From a checkpoint of a small transformer trained on Wikipedia: 5.22M parameters, a variant of Muon for these matrices.
MLP neurons of a small language model. Each row is named by its layer, matrix (up: input weights; down: output weights) and neuron, and shows model dimensions 0-191. Each number is 128 + 24 x the weight over its row's rms, rounded and kept within 0 to 255. Numbers have three digits each.
After each neuron's rows, "fires after" lists the tokens most often just before its 100 highest values on Wikipedia text that the model never trained on; "fires on" lists the tokens most often at its 100 highest values on Wikipedia text that the model never trained on. A number after a token or word is its count.

L7.up584:161097136134119127129132141093081097079096132115146157124140158152114150098124140111136158101138095148116142144157072108149135134158085089135122136166132145164146106140128133155099146116139141152134146151114182139092085134146085108134125154105118123116144087124140126091143104137117156136113139142093130155108121152102126182116167133134142169104110137139147096118076068155129189153114139135148141152195150131099125142119117103173139117117102186114125118117116181148105129106136143102127137110125109125093098110140128100110128137127085102079126144129100149112129156144140147149
L7.down584:105176139039120134137090155106117078135094124117138123140123151181144091093099150116107169129105139141190123135125135124135124144158195118161098123087118136144141099156134156117126098087111098129111150140118121106130089124106130158191114129102134133099120114126166120102117140151078162137169150173131105125145137114116122124129141089127088116094123106157163132140107088143108136128150146126135154180134110118133123155116084137145123111112142125156083158147147097127130157107149142137088121148130105115177152126129129132141133117125158146101125152131128126160098142106144108104
fires after: " at" 34, " his" 8, " At" 7, " the" 6, "t" 4, " of" 4
fires on: " " 18, " the" 13, " that" 8, " his" 7, "ten" 7, " a" 7

L7.up151:128103128145144141144101095171156136139140114117117147152147136114167163133124132105113129139124136154155128124088117157140108161126141125095115112159092157168146124144128140130101173095106139144149139144162104099066094152127156096130125178145107127115105154078127106106164113107107114086124150117145157142097134187116149110110102109120121164119100138132108135137094130154122109097118140158168079096099086144108157125097097096146122112145148140105110167144177113124141098156132123099151103126137103080108123113131164153142148141178146125138125109142124156109087126106114053133
L7.down151:162176113166149131113123088098120082172132154152104117156098096117135123115139115158121137151155123154112135113147165154158128144115116138106168125142177163117135110093122102104122087134127094139127113085187177148152132135099090145132096152110136100141113147148090150154143116132121113100153113147150160106134123100140160132149135118102113106082143102144124122111139117133101117133139150132124117120094141090154123143117145154080123105108109112117120130133100124135163133105171082123065142071136098126123099151167117104116102153154150191127129153141143110185113128093122141155
fires after: "-" 22, "in" 7, "di" 6, "um" 6, "u" 6, "ur" 5
fires on: "o" 33, "|" 19, "les" 6, "ber" 5, "k" 4

L7.up763:117136154117113135140137100127160139106116083110161154138144154084095152115147197132136148151152105107154139090147121104133139164115111135106155123136095139176146120129110125123125135135120138085103114160132144142105138162163118144178146145106130154081119131105189138152112167108162084141145138092112118107080094150099118131106132168107156125121137155110115142141131106110133171089156145128158088122153160106097128141114119106125108169099096135105138134140154104100146131128134100153112132173081088138140122131141107121099182118107147144085118156142163136136085103119119181112
L7.down763:148123151147118113151148133089102123118136137149149152143132167117126130178120126154101125144130090133097097127162105148064130130097118109097130124075153156144134166165162147142164133146136100138099133108136161122105110155137138110158133068130161124096127128120118172145124113129148086127159126061139129145125131144162157140109118100107115119156114120102163140119108095094147151098154106059148126107170162120133156123118151141117123146155119192107146168158144118077148141119124089156145136127094141093116142097126125078111144173109124123091125147100145151108120102131113103124
fires after: "\n" 48, "-" 7, " \"" 6, "===" 6, "==" 5, " (" 4
fires on: "A" 82

L7.up11:115142080100087143084089148121152165152108121184107117081141130116161154122131141098184166111119170125142098123155119111139055105118131111156126133140120125094142120152122094123108158122129127152147168128150132108163123118124152092127113098141113106131139114156130133073158147124113127145111184120133107122161109156157120135134135137143132139130128151126172135151082104132159117084131113186132120158108088128121120105138138125123111116111110088134139098123133125112137100143134113109110151162154101078108178141117146108115150118168122135104135200109128192137114109104124105113
L7.down11:125150118124140141095134096127161084189129131126116135099138123085144125113119099115112151144128091093103175110114140092137154165133138106101133097095115116160098140135097118127157163132125154158112108134109138131153175119113103138127126101128143088111159148107138114144120161149128120115074118143154130082069084145137129145120138171136151143119138103172106128137157164100118107124128128129122112128115128145097159139111168133075126141155114112132151119107162155117123156189165118114116081164143150173130096154091160135131154084146112095171119176159140144107108106114144108105
fires after: " " 26, " of" 15, " p" 6, " Pat" 5
fires on: "th" 19, "n" 16, "ri" 15, " the" 15, "p" 6, "st" 5

L3.up498:141111101135079128140131142135092138162184121119134140142134179160139139105129154095149139146072097128139136115099147152108163092110103126152127121104147126126159177130072171154125121175085147131123091115156111095162087118169153169117103143149099117102155106111074106126119147129119147120097126130149160132181137130109131147101097126115106136116106132115119151094132135134112112148083091120160146144136119134171088103140143132105095115149129115143123138103175143162102130104123123109126141127159157111109118151180080117139118133149115159105130141103139181086150093144136138113
L3.down498:159171127088113119113098125100114091116143116127097152077109101152137102091138134174151159129117119121093124100124127136089098125175097099123123104136148125156105177118127138134133113121168166086065138118152168153123141148146133139143094156128126137156113171104146126153168118119121096143128173142107121136155111125103116160122108145135106090153159095139107094139120088132120164137123087160110164100105106136138085144087120146113143126133146142104164075168102147117169127127161143132147116157104108129113105113126114162082127146147158170110138108168130146165144119135159117133
fires after: "th" 23, "I" 12, "'" 10, "x" 8, " W" 7, " East" 6
fires on: "er" 35, "t" 28, "ho" 8, "her" 7, "m" 6

L4.up714:155114107070126190124163172075113142122082139147137119103139126182085154102154154158161158153108126103130148085127110116146136123122072158119115098197121094105126129153127123140156125080105147156104150122124108145113151129123109121105112115106132133135146183092113123083147092095130147157155121136150136151149124147132124152116123122133145076108151155153099088123162106121132124162127134133129127105126137117128095135159151125112100124142101145172122131129115139146127127108100125111096095130115137089121136147139139131128120152137112151194125143187141103139116092120149164083
L4.down714:123140073116141092157127097126137130145116140160124132112147079103148133165099116105113113125123168144107165130107095149098130138128095151102107126158135154122147108139106123127136145136084167112111122145115132139126123140116103132074118147171134123136142114165074086098123131137114145134172135171161130146122087136138161107108151125138137158143146109138144131133100083181137096072154119167140146176119133123105146139152109136132083093152133135147115113119141108118098095085167170110117110129134142124124144153144104142106169185158124072123113142074131123192116129135161125118
fires after: " co" 44, " the" 9, " p" 8, "′" 5
fires on: "de" 14, "ur" 11, "a" 7, "m" 7, "ha" 7, "ian" 7

L4.up54:130133128126164171149123145143118095120159086099130166084150102161148112146135156126109118101128125105142151139162146101123140127057097159169130118137158159124171151148068090139136150114121131123152106114114135172114137129146123126106148170113135172159124140153143117131132116101140080147172150110117148117144119160128138171090158145112062113176115139113152117090151119164091108102122103117150128161119124107121117145131144152175114110137161138120093111126093136093137128105116109089087101153135124128120149154156110125147110147105099144099120147086151120117140098107141074116
L4.down54:096162114086122122153133112143136136138125119128166158130152158137107127147146103095123156118113139158113129165106178069134152124129123118127119133113098139119077148125163098106100098101160124097137123141131147137126097116065154125146112174134163084149095164120151168149137117079137112157137117129080149122095143144175147130134099130124133120091142062128121116169140134099116156153099091142174106116118106120121143104090134125126167131149141125165096106120136126119100121176083143154112127134106111128157141133160118132169162158101088093171112132160104114129108120122137147152
fires after: " O" 22, " co" 17, " pre" 8, " f" 6
fires on: "s" 18, "ly" 17, "un" 15, "m" 10, "th" 8, "ib" 7

L3.up3:109122152132135165114109141093119152163089110130132113161113139149142110182143142157121099106139115152098119123177145114119091136130099158127140104152103103080078112109125089133161165118120105117143140158130120148102133104150087141119135111109149111153127131164166120094147082129129136109143138092121098150118130118131104143144162143096109144088116089130127098092116122084099115124167137099194145169169128144128103140109146096158120185121120146155119136149181150070123151157160157112147144133132113073159110132123081097132132147138133159132098142141132159155118121153129120137
L3.down3:108136100157105126134074110126109131157116135122111119120084170110107099176159089096127155142114144141143081118142092098157101148141162132133136120168112140127124141142163125096120112083141144131153138086105115113155130100113121146135103132067167098087146125129129147135148154118100133152099146123124098130191101156119115150166128143181154123168137113125092118098138121123113140108133093175125084171140117141113139127124127140118116138136174137105124148152099128147122133094145162095121131142114167100097137133153147120118109085138142138100138125134110174088150164163144089189
fires after: " at" 28, " p" 14, " ex" 12, "amp" 9, "p" 6
fires on: "ten" 23, " the" 18, "an" 9, "a" 9, "op" 8, "fe" 4

L4.up15:143125181147100173124173160141096122125124088134118154116148117123099085143137126143143164110142171103125114142103130104106113152041121101121133147153126120171119154166141118090141133125109131097133111158117128135112107166141172155141136127156161138124123121157113140148143100169127138136084146147162059149120117092124140117136125132116137133156118106138149080084066098138144146073100117124111145120123121094125147156156122136139153086145142132087119136111094145154111135111103109097097131091137096176122139165126131130111115123114149124074148119120138136144170107169130123129
L4.down15:149100127143116105107146157147122124149142134136099133142088118170157155137157134177110110100119149152095119122108101117146172086089169112129125122136156116120100083097109183119149144158142049123141138137116151104120116152115111156164121099137116092095166140106075150136122142112156176146130105158128147149119146112124119169168085096091125137142122180102168135168110120162174101127111119154131144148149130124116115094153177145116099114099122151143128133112130124120095140154137142145168102113113111129110138114151158137128108117085130161090148102136143091115124092102120122147
fires after: " La" 24, " S" 14, "o" 7, "gi" 5, " Sch" 4, " Order" 4
fires on: "w" 30, "s" 13, "wi" 10, " of" 8, "mp" 5, "re" 5

L3.up351:134183179084095144117119124093095128117136120098127129134112155183109148137163114139135135170116107088132137139084156088116170106131100148090076133138120199111122158104130140107104115147167065149119155126137146096113104119104136126109149145139122059178099125126112105103161168135122106128133124133114132091136132160140106141121092163137076115135110120107129131117110133128147132119143097173168139163159133123153161155100118102139109119158153143111127108122110108105096133155125139125131114126116175145123122101110165174152129144123138102126143126142156103166130119138091112144
L3.down351:141084119100100115103126135109153134113100141130163110153134110160091183117158137137128119127108131141176115119131087116099113167104151129128135149122079082169112110084182101147151097071104119096133140136118129103143188094164122067111119123166137144134126151131147083144154160142115099102125153141148109106070164147151121182138134130087134113169180107120135151127132120123118125135131141135093126155141153108143131148134160113121140125152109159106121148111096119166089130132130100177152098125128102139133121155129124111106141143083146119161153148111129165113120138128145099139
fires after: "f" 11, "le" 11, "hi" 9, "po" 7, "vol" 7, "re" 5
fires on: "un" 28, "nd" 16, "van" 7, "ved" 7, "an" 7, "ive" 6

L3.up569:129121141161162162152077139117135097123121091108185182142128112095140099079169094126147162123113108163135140096119159109102136157146127119132121142155131137141135139090157127169113099155154160147128110136092139139107126149139120112120097165123144115124112151090122183143130103116150106139131142101110134110135097157158118109122139111177105127105136127121147150168116120183119102128131141128142132137090112111134130092158152083122167129061112115118157123116112126112158134098106114090123164147132141135141109143123148101111114122135093175094179113080133120105162143101168159084
L3.down569:091139149177137150125101117123153128138118142121128140116119147144146134132191159121159124132053163182132165123128117113112139123102152118113101114143121147085124158117145124117086137124153134157114113094109196137112131129104133169141086134105117118093108147142093169135161150089114101142135138157147083151148075134138098168085149096183135122103147136128138133103090115173163126114110077109126118147147132142162159107124119102120152121073124141106148127116131124121120124119111148107073123139152131101146112150087095153090162138112110166143129153130133121126140119148099108128
fires after: "\n" 100
fires on: "==" 56, "===" 41

L4.up688:175121137128145119105150154156111140111095114074127147097156121138123132077153157142113094153113141121127164113119128121143104143091142148123125090096157167136148174122150120136171093121094177128114099162147097165112192108164126089117108135157131139126149113137117165098138126078153136108116116122113116134184126165092116135137130160137147136156118111101126123112131096152107126106122144131162113151149102141115115124090165136148106108125157105113093107118133122145135150124101100057103198118128168125124119126128152100132147111119142148148121101133110168146130087178122097156
L4.down688:128086145160098137171150155170141105149134114134134114112107146122130146093115145136181097136085120141140096113126132130158118110155102068060096159164162151115083071116132137110132109097150078123130129107137141121138113098154157115166152170111106137112163103152132138114145106134167155154177145129133080108179115130104123126104102137150122130109105104131138121140132123102143110159157118162118110108140131119130111125126090133167137139120108088130142159111156157156077135143120122138154157140145162124149094110189107129159126091147119101151142123158082116138118124112124097136
fires after: " ca" 17, " f" 16, "o" 11, " Ho" 10, "ho" 7, "low" 6
fires on: "p" 25, "ot" 11, "ir" 9, "t" 8, "l" 7

L3.up681:128140106118124161107120110131106161117104123098124149117113120171148086163113172131135125116111110126124149110123093124120100189123136107137131145150155173124144152145126140124166136132143193126115107127127135162102089141160125115132125099128115084095105090077112160170146125124106140136161190116102122176157092168204092127112090134140159140160072123198107132124148126140152127179113092149128095115118126133127110126141130132129140134109123067139118094123109105180151138136142130109125106137122133149108120155113112118126119115113124151162116120132107101133139152093145087126
L3.down681:145128149137128168120105135130150128119163100114130119100136159080128127117177120108135102132125115166151158122135136096112151099148149113126124094126136170182153115122165099100107109106116102180146100128142125120124119108096119128117127127112111125117093122123153153144090136132101145159130128101129107105195101143145123148092119100187120120101160166052116152101155129107143175139131139099114136129159142133159141087099121119123115166098091078109105084139138103115143142142152162154095112143160123175105087142111108114148177104124111157145128151129133144154123167137101128163
fires after: "\n" 61, "T" 6, " Th" 6, " h" 4, "H" 4
fires on: "==" 61, "o" 17, "f" 8, "unt" 5

L7.up610:131117151125149109091133128125128127109124120166072079142122125128135189126116131149099134151144110105181102118123107137123105147115121170118109097176105110125184164139148082134106133151156144134141141153161135101130158111112120115114146157126115131090115123138149159114089155138145155138176125088117114072094134170112125104139074092081129107118129130111153118127104098139100126173155084105105120146150158159138136132134098132130131109111120129119133150070136137149125120157127118147140155142138110146133117143125131086099136121131120091110132192142161165150204161115122113148
L7.down610:138166152151137157143134124167138086114175153163139145160117145108166099100123111151117117151133123147138139135146134135128138101116096118108124193156122105130102136081138091100146125151081141173106119116101157146124103131140090163116123112107124154121152131145143163101120099173092119112138119112112124105088106129128085083114127144130126129101150159127119149145152121105142142146158082087087101188110115148178089115175151124134160130115146149103116140076129093176093120120136136137155112094142122131102088164113123132113115138106121136136136146089101182124144110148099151133
fires after: " " 45, " h" 16, "bo" 8, "ab" 5, "o" 5, " B" 5
fires on: "ver" 18, "and" 15, "ri" 13, "ve" 9, "ke" 7, "ru" 7